{"bias": "none", "parallel_block": true, "init_std_down": 0.0654, "decay_fraction": 1.0}
MLP neurons of a small language model. Each row is named by its layer, matrix (gate and up: input weights; down: output weights) and neuron, and shows model dimensions 128-191. Each number is 200 + 40 x the weight over its row's rms, rounded and kept within 0 to 999. A neuron's up and down rows have the sign that makes its largest values positive.
After each neuron's rows, "fires on" lists the tokens most often at its 100 highest values on Wikipedia text that the model never trained on. A number after a token or word is its count.

L6.gate450,229,175,238,219,229,239,174,293,251,253,219,159,169,215,204,191,206,190,175,257,254,162,229,181,238,158,213,231,206,230,162,215,217,174,225,215,170,223,224,227,187,223,264,199,200,255,260,200,188,187,179,242,241,256,211,221,215,158,197,209,256,252,176,168
L6.up450,183,175,195,254,182,205,276,236,155,198,280,218,210,175,202,227,222,175,163,264,215,229,224,94,216,287,213,228,254,155,189,186,205,161,151,237,217,211,249,219,192,162,148,231,221,152,192,155,266,180,112,249,199,177,201,213,181,259,170,219,245,158,205,219
L6.down450,135,223,213,198,196,200,136,137,145,205,248,176,176,186,202,172,176,142,185,179,265,245,193,248,241,278,224,195,227,224,220,226,218,210,212,102,207,152,183,176,159,153,215,241,208,251,199,171,223,173,239,163,128,237,267,128,198,177,198,220,182,191,203,145
fires on: " Ed" 22, " Bl" 18, " bl" 15, " der" 13, " ra" 11, " laun" 6

L2.gate226,145,168,144,247,182,236,226,201,145,225,189,196,203,159,204,183,178,217,193,160,256,293,131,163,92,234,220,194,162,184,250,141,232,242,259,180,236,148,185,278,258,155,261,198,280,231,203,230,232,263,251,191,219,147,229,161,197,244,221,161,152,215,200,266
L2.up226,140,200,272,166,255,244,240,199,210,189,190,214,211,210,132,178,243,199,185,149,203,188,203,258,173,126,209,217,174,179,218,127,138,185,182,222,212,177,220,256,241,189,237,191,208,214,140,183,230,213,257,173,191,274,236,245,243,208,148,170,254,178,207,230
L2.down226,194,212,213,222,200,204,233,161,113,128,144,230,222,230,232,180,198,183,210,211,85,222,146,210,261,145,237,173,162,265,189,155,202,220,201,222,232,147,170,189,122,131,159,115,185,236,201,166,256,239,150,278,205,170,254,182,193,245,226,268,197,144,231,253
fires on: " 13" 60, " 20" 40

L7.gate511,160,136,165,200,279,261,228,172,222,270,190,145,122,169,190,260,263,154,173,206,272,137,151,209,128,202,182,224,208,191,286,247,154,151,218,155,146,218,225,203,170,175,103,180,209,223,242,203,213,190,225,197,126,191,192,239,217,253,173,221,132,213,212,159
L7.up511,193,203,163,242,176,162,169,185,133,234,240,202,187,157,232,207,169,174,225,195,233,254,185,177,193,322,201,204,210,252,252,147,250,221,237,259,223,263,152,204,251,154,245,161,184,189,272,215,184,228,131,187,209,199,211,143,180,223,268,167,165,169,134,189
L7.down511,234,222,233,156,127,249,270,284,167,272,208,196,155,169,180,233,180,225,143,290,269,180,203,201,125,192,142,206,187,177,271,214,216,232,231,221,199,174,228,234,201,227,112,207,209,271,251,167,169,237,209,228,180,245,244,238,251,214,136,130,130,278,173,237
fires on: " Br" 24, " La" 22, " ra" 13, " la" 7, " Sa" 7, " dev" 7

L2.gate215,170,191,140,198,276,168,174,224,103,239,208,217,268,176,142,165,174,194,221,173,163,242,248,176,227,191,177,261,160,195,211,163,208,224,229,175,225,224,223,172,145,179,191,239,142,151,176,210,249,215,109,190,166,277,206,188,193,198,265,187,149,195,162,179
L2.up215,303,212,180,261,197,268,127,202,196,157,183,153,243,242,187,169,196,197,237,261,183,240,292,193,232,204,147,240,125,230,192,171,218,182,201,221,173,246,163,216,250,169,160,159,159,253,237,260,194,205,189,196,233,208,246,186,212,148,123,216,261,234,151,186
L2.down215,218,214,195,280,241,236,190,214,179,258,194,212,172,172,213,169,210,220,243,197,91,197,272,215,194,189,201,249,195,197,167,142,280,243,180,184,162,226,198,220,188,199,155,163,179,261,248,228,159,130,137,267,125,256,211,237,163,102,245,190,189,190,198,193
fires on: " ann" 16, " Ann" 15, " recogn" 10, " rele" 9, " real" 9

L3.gate204,279,143,198,298,219,236,239,189,245,255,143,197,224,108,213,267,174,152,267,169,206,228,267,168,194,293,222,248,244,141,218,125,210,166,140,302,173,161,220,169,198,202,160,214,242,205,206,239,158,201,149,136,246,166,254,180,162,196,265,256,181,204,272,227
L3.up204,175,167,214,229,262,203,158,197,236,229,220,100,142,193,170,154,193,198,214,195,191,186,261,162,219,200,219,175,195,173,191,192,247,155,158,243,213,219,188,194,175,127,221,249,207,276,244,170,237,219,126,235,291,196,234,203,261,197,158,273,196,312,194,256
L3.down204,189,246,220,221,172,147,211,244,137,198,196,151,235,151,214,259,122,240,262,315,161,191,188,256,225,168,228,162,207,191,148,258,256,159,172,216,183,147,233,137,178,204,188,178,217,245,177,250,219,203,184,198,186,153,233,215,186,264,229,245,240,274,280,167
fires on: " j" 43, " le" 18, " bre" 12, " Th" 11, " cle" 7, " sm" 6

L8.gate469,129,185,221,230,238,192,131,206,100,236,229,230,204,185,227,190,222,268,197,152,170,128,168,183,182,183,160,210,246,223,247,161,232,146,243,201,233,228,252,202,172,233,171,208,213,239,243,182,178,245,166,186,210,177,195,221,126,207,199,250,214,142,249,238
L8.up469,136,244,188,156,85,182,145,171,228,161,193,248,253,235,216,176,157,198,177,250,195,232,226,208,243,122,178,237,175,232,168,199,248,170,231,181,192,194,144,231,248,164,197,237,245,187,171,199,258,201,240,142,163,212,173,224,319,214,107,265,226,249,141,241
L8.down469,196,209,239,268,137,233,225,201,230,167,189,188,198,252,226,189,162,157,200,230,197,189,274,150,189,181,256,232,158,194,221,297,232,182,192,197,184,193,146,251,235,183,182,239,275,213,279,225,234,212,217,217,168,170,183,180,208,198,236,299,207,189,189,274
fires on: " fin" 15, " sec" 14, "ev" 10, " rev" 10, " pr" 9

L5.gate11,130,76,206,234,208,173,231,175,262,309,200,228,175,221,217,278,154,231,294,203,251,203,139,251,217,189,201,233,161,198,130,197,225,187,264,210,190,168,189,263,175,200,150,242,279,216,232,188,182,216,252,143,187,177,163,143,279,192,213,149,210,192,232,226
L5.up11,168,160,191,160,154,162,219,222,218,272,190,261,169,145,209,182,136,168,287,195,248,225,183,200,252,220,218,201,178,205,192,139,276,184,245,106,141,179,224,259,177,157,258,247,226,158,239,203,139,159,233,169,176,159,222,186,181,209,238,209,210,198,278,280
L5.down11,194,199,240,184,168,233,144,198,189,277,218,252,150,185,228,190,167,215,253,244,187,197,123,233,202,249,188,206,206,249,230,243,235,238,214,171,129,223,194,235,181,154,175,164,170,207,271,246,228,211,252,234,224,203,245,207,240,173,208,186,191,275,208,220
fires on: "rom" 21, " dev" 14, " Gall" 12, " bi" 10, " ra" 10

L6.gate328,190,105,140,231,244,262,190,209,224,231,181,190,188,255,215,196,213,152,227,200,244,174,232,220,173,133,214,183,223,206,104,229,185,233,147,208,140,229,216,190,169,141,240,198,195,277,184,230,110,244,207,114,206,179,221,196,159,216,170,215,246,171,198,192
L6.up328,247,165,179,206,187,155,191,202,211,222,106,215,116,213,154,188,195,155,141,135,194,197,238,237,200,185,161,223,248,217,171,236,145,223,219,171,200,147,209,204,195,177,228,261,185,223,192,259,238,187,218,174,146,194,149,223,171,207,184,157,239,246,201,208
L6.down328,225,166,202,249,142,179,152,176,211,205,285,134,182,239,261,283,206,229,184,152,281,190,172,119,217,132,154,157,255,175,172,180,160,336,150,219,219,187,220,147,179,208,166,215,190,165,167,231,192,205,204,189,129,253,161,220,165,294,200,243,198,166,301,183
fires on: "\n" 29, " rel" 20, " ext" 14, " After" 8, " Rel" 7, " for" 6

L6.gate510,241,221,168,255,220,184,193,213,208,186,146,256,147,221,147,134,251,211,178,189,153,194,184,212,209,202,232,179,104,225,216,239,223,224,212,247,206,106,184,173,202,210,242,231,140,179,178,222,239,184,270,174,163,196,233,200,203,117,194,260,202,183,165,230
L6.up510,218,119,213,205,217,144,272,199,219,210,182,169,116,257,197,205,156,227,192,167,170,223,204,205,153,206,190,226,180,169,180,197,209,122,169,215,234,178,187,139,204,175,216,285,138,250,176,147,195,246,233,252,175,178,132,197,178,217,199,211,208,119,253,215
L6.down510,277,233,236,180,146,273,167,242,250,237,165,196,244,199,287,172,225,194,165,152,198,208,224,258,171,200,247,180,251,216,221,217,187,177,214,190,194,188,195,222,157,136,197,224,129,218,215,219,307,100,235,182,212,261,205,275,182,174,259,233,94,117,220,196
fires on: " comp" 42, " opp" 14, " Comp" 12, " Jer" 8, "omp" 7, " reve" 6

L2.gate124,139,268,116,195,212,135,251,215,155,224,181,207,146,209,168,205,111,260,199,152,252,232,188,153,218,253,218,164,169,238,231,172,142,242,239,181,171,217,198,265,210,204,258,204,247,174,148,199,188,245,231,194,162,138,252,182,208,208,169,178,180,157,193,214
L2.up124,177,154,216,224,217,207,197,187,235,188,158,165,195,210,194,130,204,232,190,205,244,175,288,206,278,176,214,159,171,195,200,196,233,134,127,218,241,218,167,185,170,122,234,243,216,195,290,189,287,190,222,107,220,206,156,215,286,243,161,179,256,171,198,200
L2.down124,226,108,150,159,161,168,165,187,264,176,168,162,263,169,223,183,231,147,181,192,132,200,201,193,239,193,231,189,184,183,248,232,238,193,85,179,166,193,132,134,247,215,213,170,172,246,201,245,192,217,192,213,215,208,211,267,176,262,147,197,195,190,232,206
fires on: " l" 88, " 20" 5, " ph" 4

L5.gate90,224,174,233,162,226,187,142,189,175,213,269,190,204,190,281,196,221,147,209,223,228,152,184,154,228,195,201,220,142,185,192,106,158,147,248,200,204,222,171,223,132,184,192,223,151,229,171,197,239,232,200,239,184,228,164,187,221,187,252,207,156,252,176,199
L5.up90,172,165,211,249,149,177,123,137,174,215,192,133,228,235,229,174,109,175,244,218,206,168,176,193,156,193,174,156,195,176,187,221,217,228,236,198,213,208,152,244,192,191,244,191,206,170,185,199,279,207,166,209,211,259,270,206,269,168,215,239,150,194,145,190
L5.down90,264,215,186,249,110,236,162,161,207,195,234,145,281,151,262,172,219,181,235,233,263,129,137,221,177,170,167,222,144,244,106,186,135,170,234,184,195,204,267,123,184,187,215,124,146,212,219,229,188,245,228,208,181,145,213,264,230,204,217,212,183,151,222,195
fires on: "===" 67, " AR" 6, " Un" 6, "EL" 4, " U" 4

L5.gate157,121,213,210,242,202,223,165,225,134,131,247,260,167,247,174,176,223,222,261,248,153,253,216,221,154,209,223,175,167,196,230,161,200,263,209,214,230,207,166,135,258,249,259,209,174,213,210,169,192,273,176,201,192,254,197,241,243,193,235,165,206,203,167,211
L5.up157,215,197,184,253,210,253,151,274,202,158,251,209,210,181,105,177,192,218,246,175,198,178,251,186,246,272,231,209,173,162,251,248,239,187,225,164,185,190,209,136,277,146,230,186,186,209,135,228,188,254,212,283,168,155,255,207,181,179,209,182,267,242,205,195
L5.down157,187,205,218,223,179,132,244,232,206,216,222,206,161,207,223,176,144,207,192,196,168,214,200,210,200,152,200,227,234,294,157,306,219,263,239,211,209,220,195,157,224,229,188,213,155,260,228,175,164,155,175,152,134,181,207,245,226,239,246,274,222,185,84,138
fires on: " Ann" 15, " ann" 12, "===" 11, " million" 11, "000" 10, " as" 10

L5.gate104,247,131,193,206,142,203,238,198,170,215,230,178,230,156,175,190,217,203,204,212,281,225,158,164,266,301,232,245,225,238,159,194,190,174,215,86,220,269,165,139,175,209,202,206,228,236,141,211,196,144,255,231,222,172,224,181,178,234,149,175,220,185,210,185
L5.up104,187,137,152,150,178,205,241,199,136,192,245,145,241,184,150,119,204,235,210,249,235,291,154,227,181,263,212,133,258,220,223,161,203,203,239,255,261,169,199,209,158,190,202,192,210,224,230,161,226,212,202,188,221,173,189,207,201,211,226,207,207,210,227,142
L5.down104,222,233,171,163,81,180,185,189,182,206,229,87,174,186,274,188,255,184,161,142,213,250,220,183,218,146,231,152,222,189,273,217,197,157,144,175,266,189,189,233,136,165,221,216,267,281,206,161,200,208,217,239,146,180,229,276,205,168,250,253,212,211,192,180
fires on: "S" 100

L6.gate230,226,144,153,166,223,201,166,223,218,223,229,170,177,169,175,189,225,201,162,230,151,230,205,159,218,191,188,246,202,170,155,244,139,145,236,246,268,213,238,243,205,228,198,208,143,130,126,245,229,187,261,222,158,133,198,202,210,245,138,246,89,215,156,211
L6.up230,236,145,146,175,194,221,252,207,125,159,204,196,128,256,228,206,177,173,178,272,227,186,239,201,240,193,197,189,195,196,192,200,166,244,200,163,207,205,171,171,182,150,261,291,224,232,182,217,194,261,168,167,160,255,156,221,231,164,205,163,219,152,211,258
L6.down230,230,236,159,172,206,130,206,216,123,240,242,197,177,230,211,216,257,156,165,187,295,198,215,181,177,226,187,203,194,208,206,155,222,218,185,235,228,228,225,190,257,181,247,205,152,224,184,302,224,168,211,178,226,221,187,246,257,166,162,274,160,118,243,187
fires on: " al" 25, " comp" 24, " Comp" 12, " sim" 12, " sec" 9, " miss" 6

L5.gate133,235,206,243,290,248,202,184,190,228,244,219,132,173,239,195,202,97,154,154,208,243,191,220,179,272,179,195,134,273,202,151,176,261,129,150,219,234,156,257,157,197,186,244,212,187,181,254,237,262,205,147,216,252,185,210,138,166,223,200,203,158,195,237,202
L5.up133,199,212,213,268,233,200,98,211,257,211,120,142,212,174,178,166,261,136,171,189,172,235,236,239,201,173,226,160,156,246,224,199,212,177,156,175,291,147,184,251,160,230,162,161,218,186,273,213,244,195,163,211,250,102,198,209,163,148,213,204,204,222,196,259
L5.down133,159,244,269,241,137,213,192,149,211,212,143,223,159,161,293,191,221,225,220,216,169,187,183,253,267,202,180,150,189,188,201,174,209,235,142,188,199,168,176,143,200,201,158,226,148,262,189,219,207,198,160,221,112,239,136,240,147,210,207,281,233,226,188,179
fires on: " le" 23, " Che" 18, " bre" 12, " spe" 9, " che" 7, " we" 7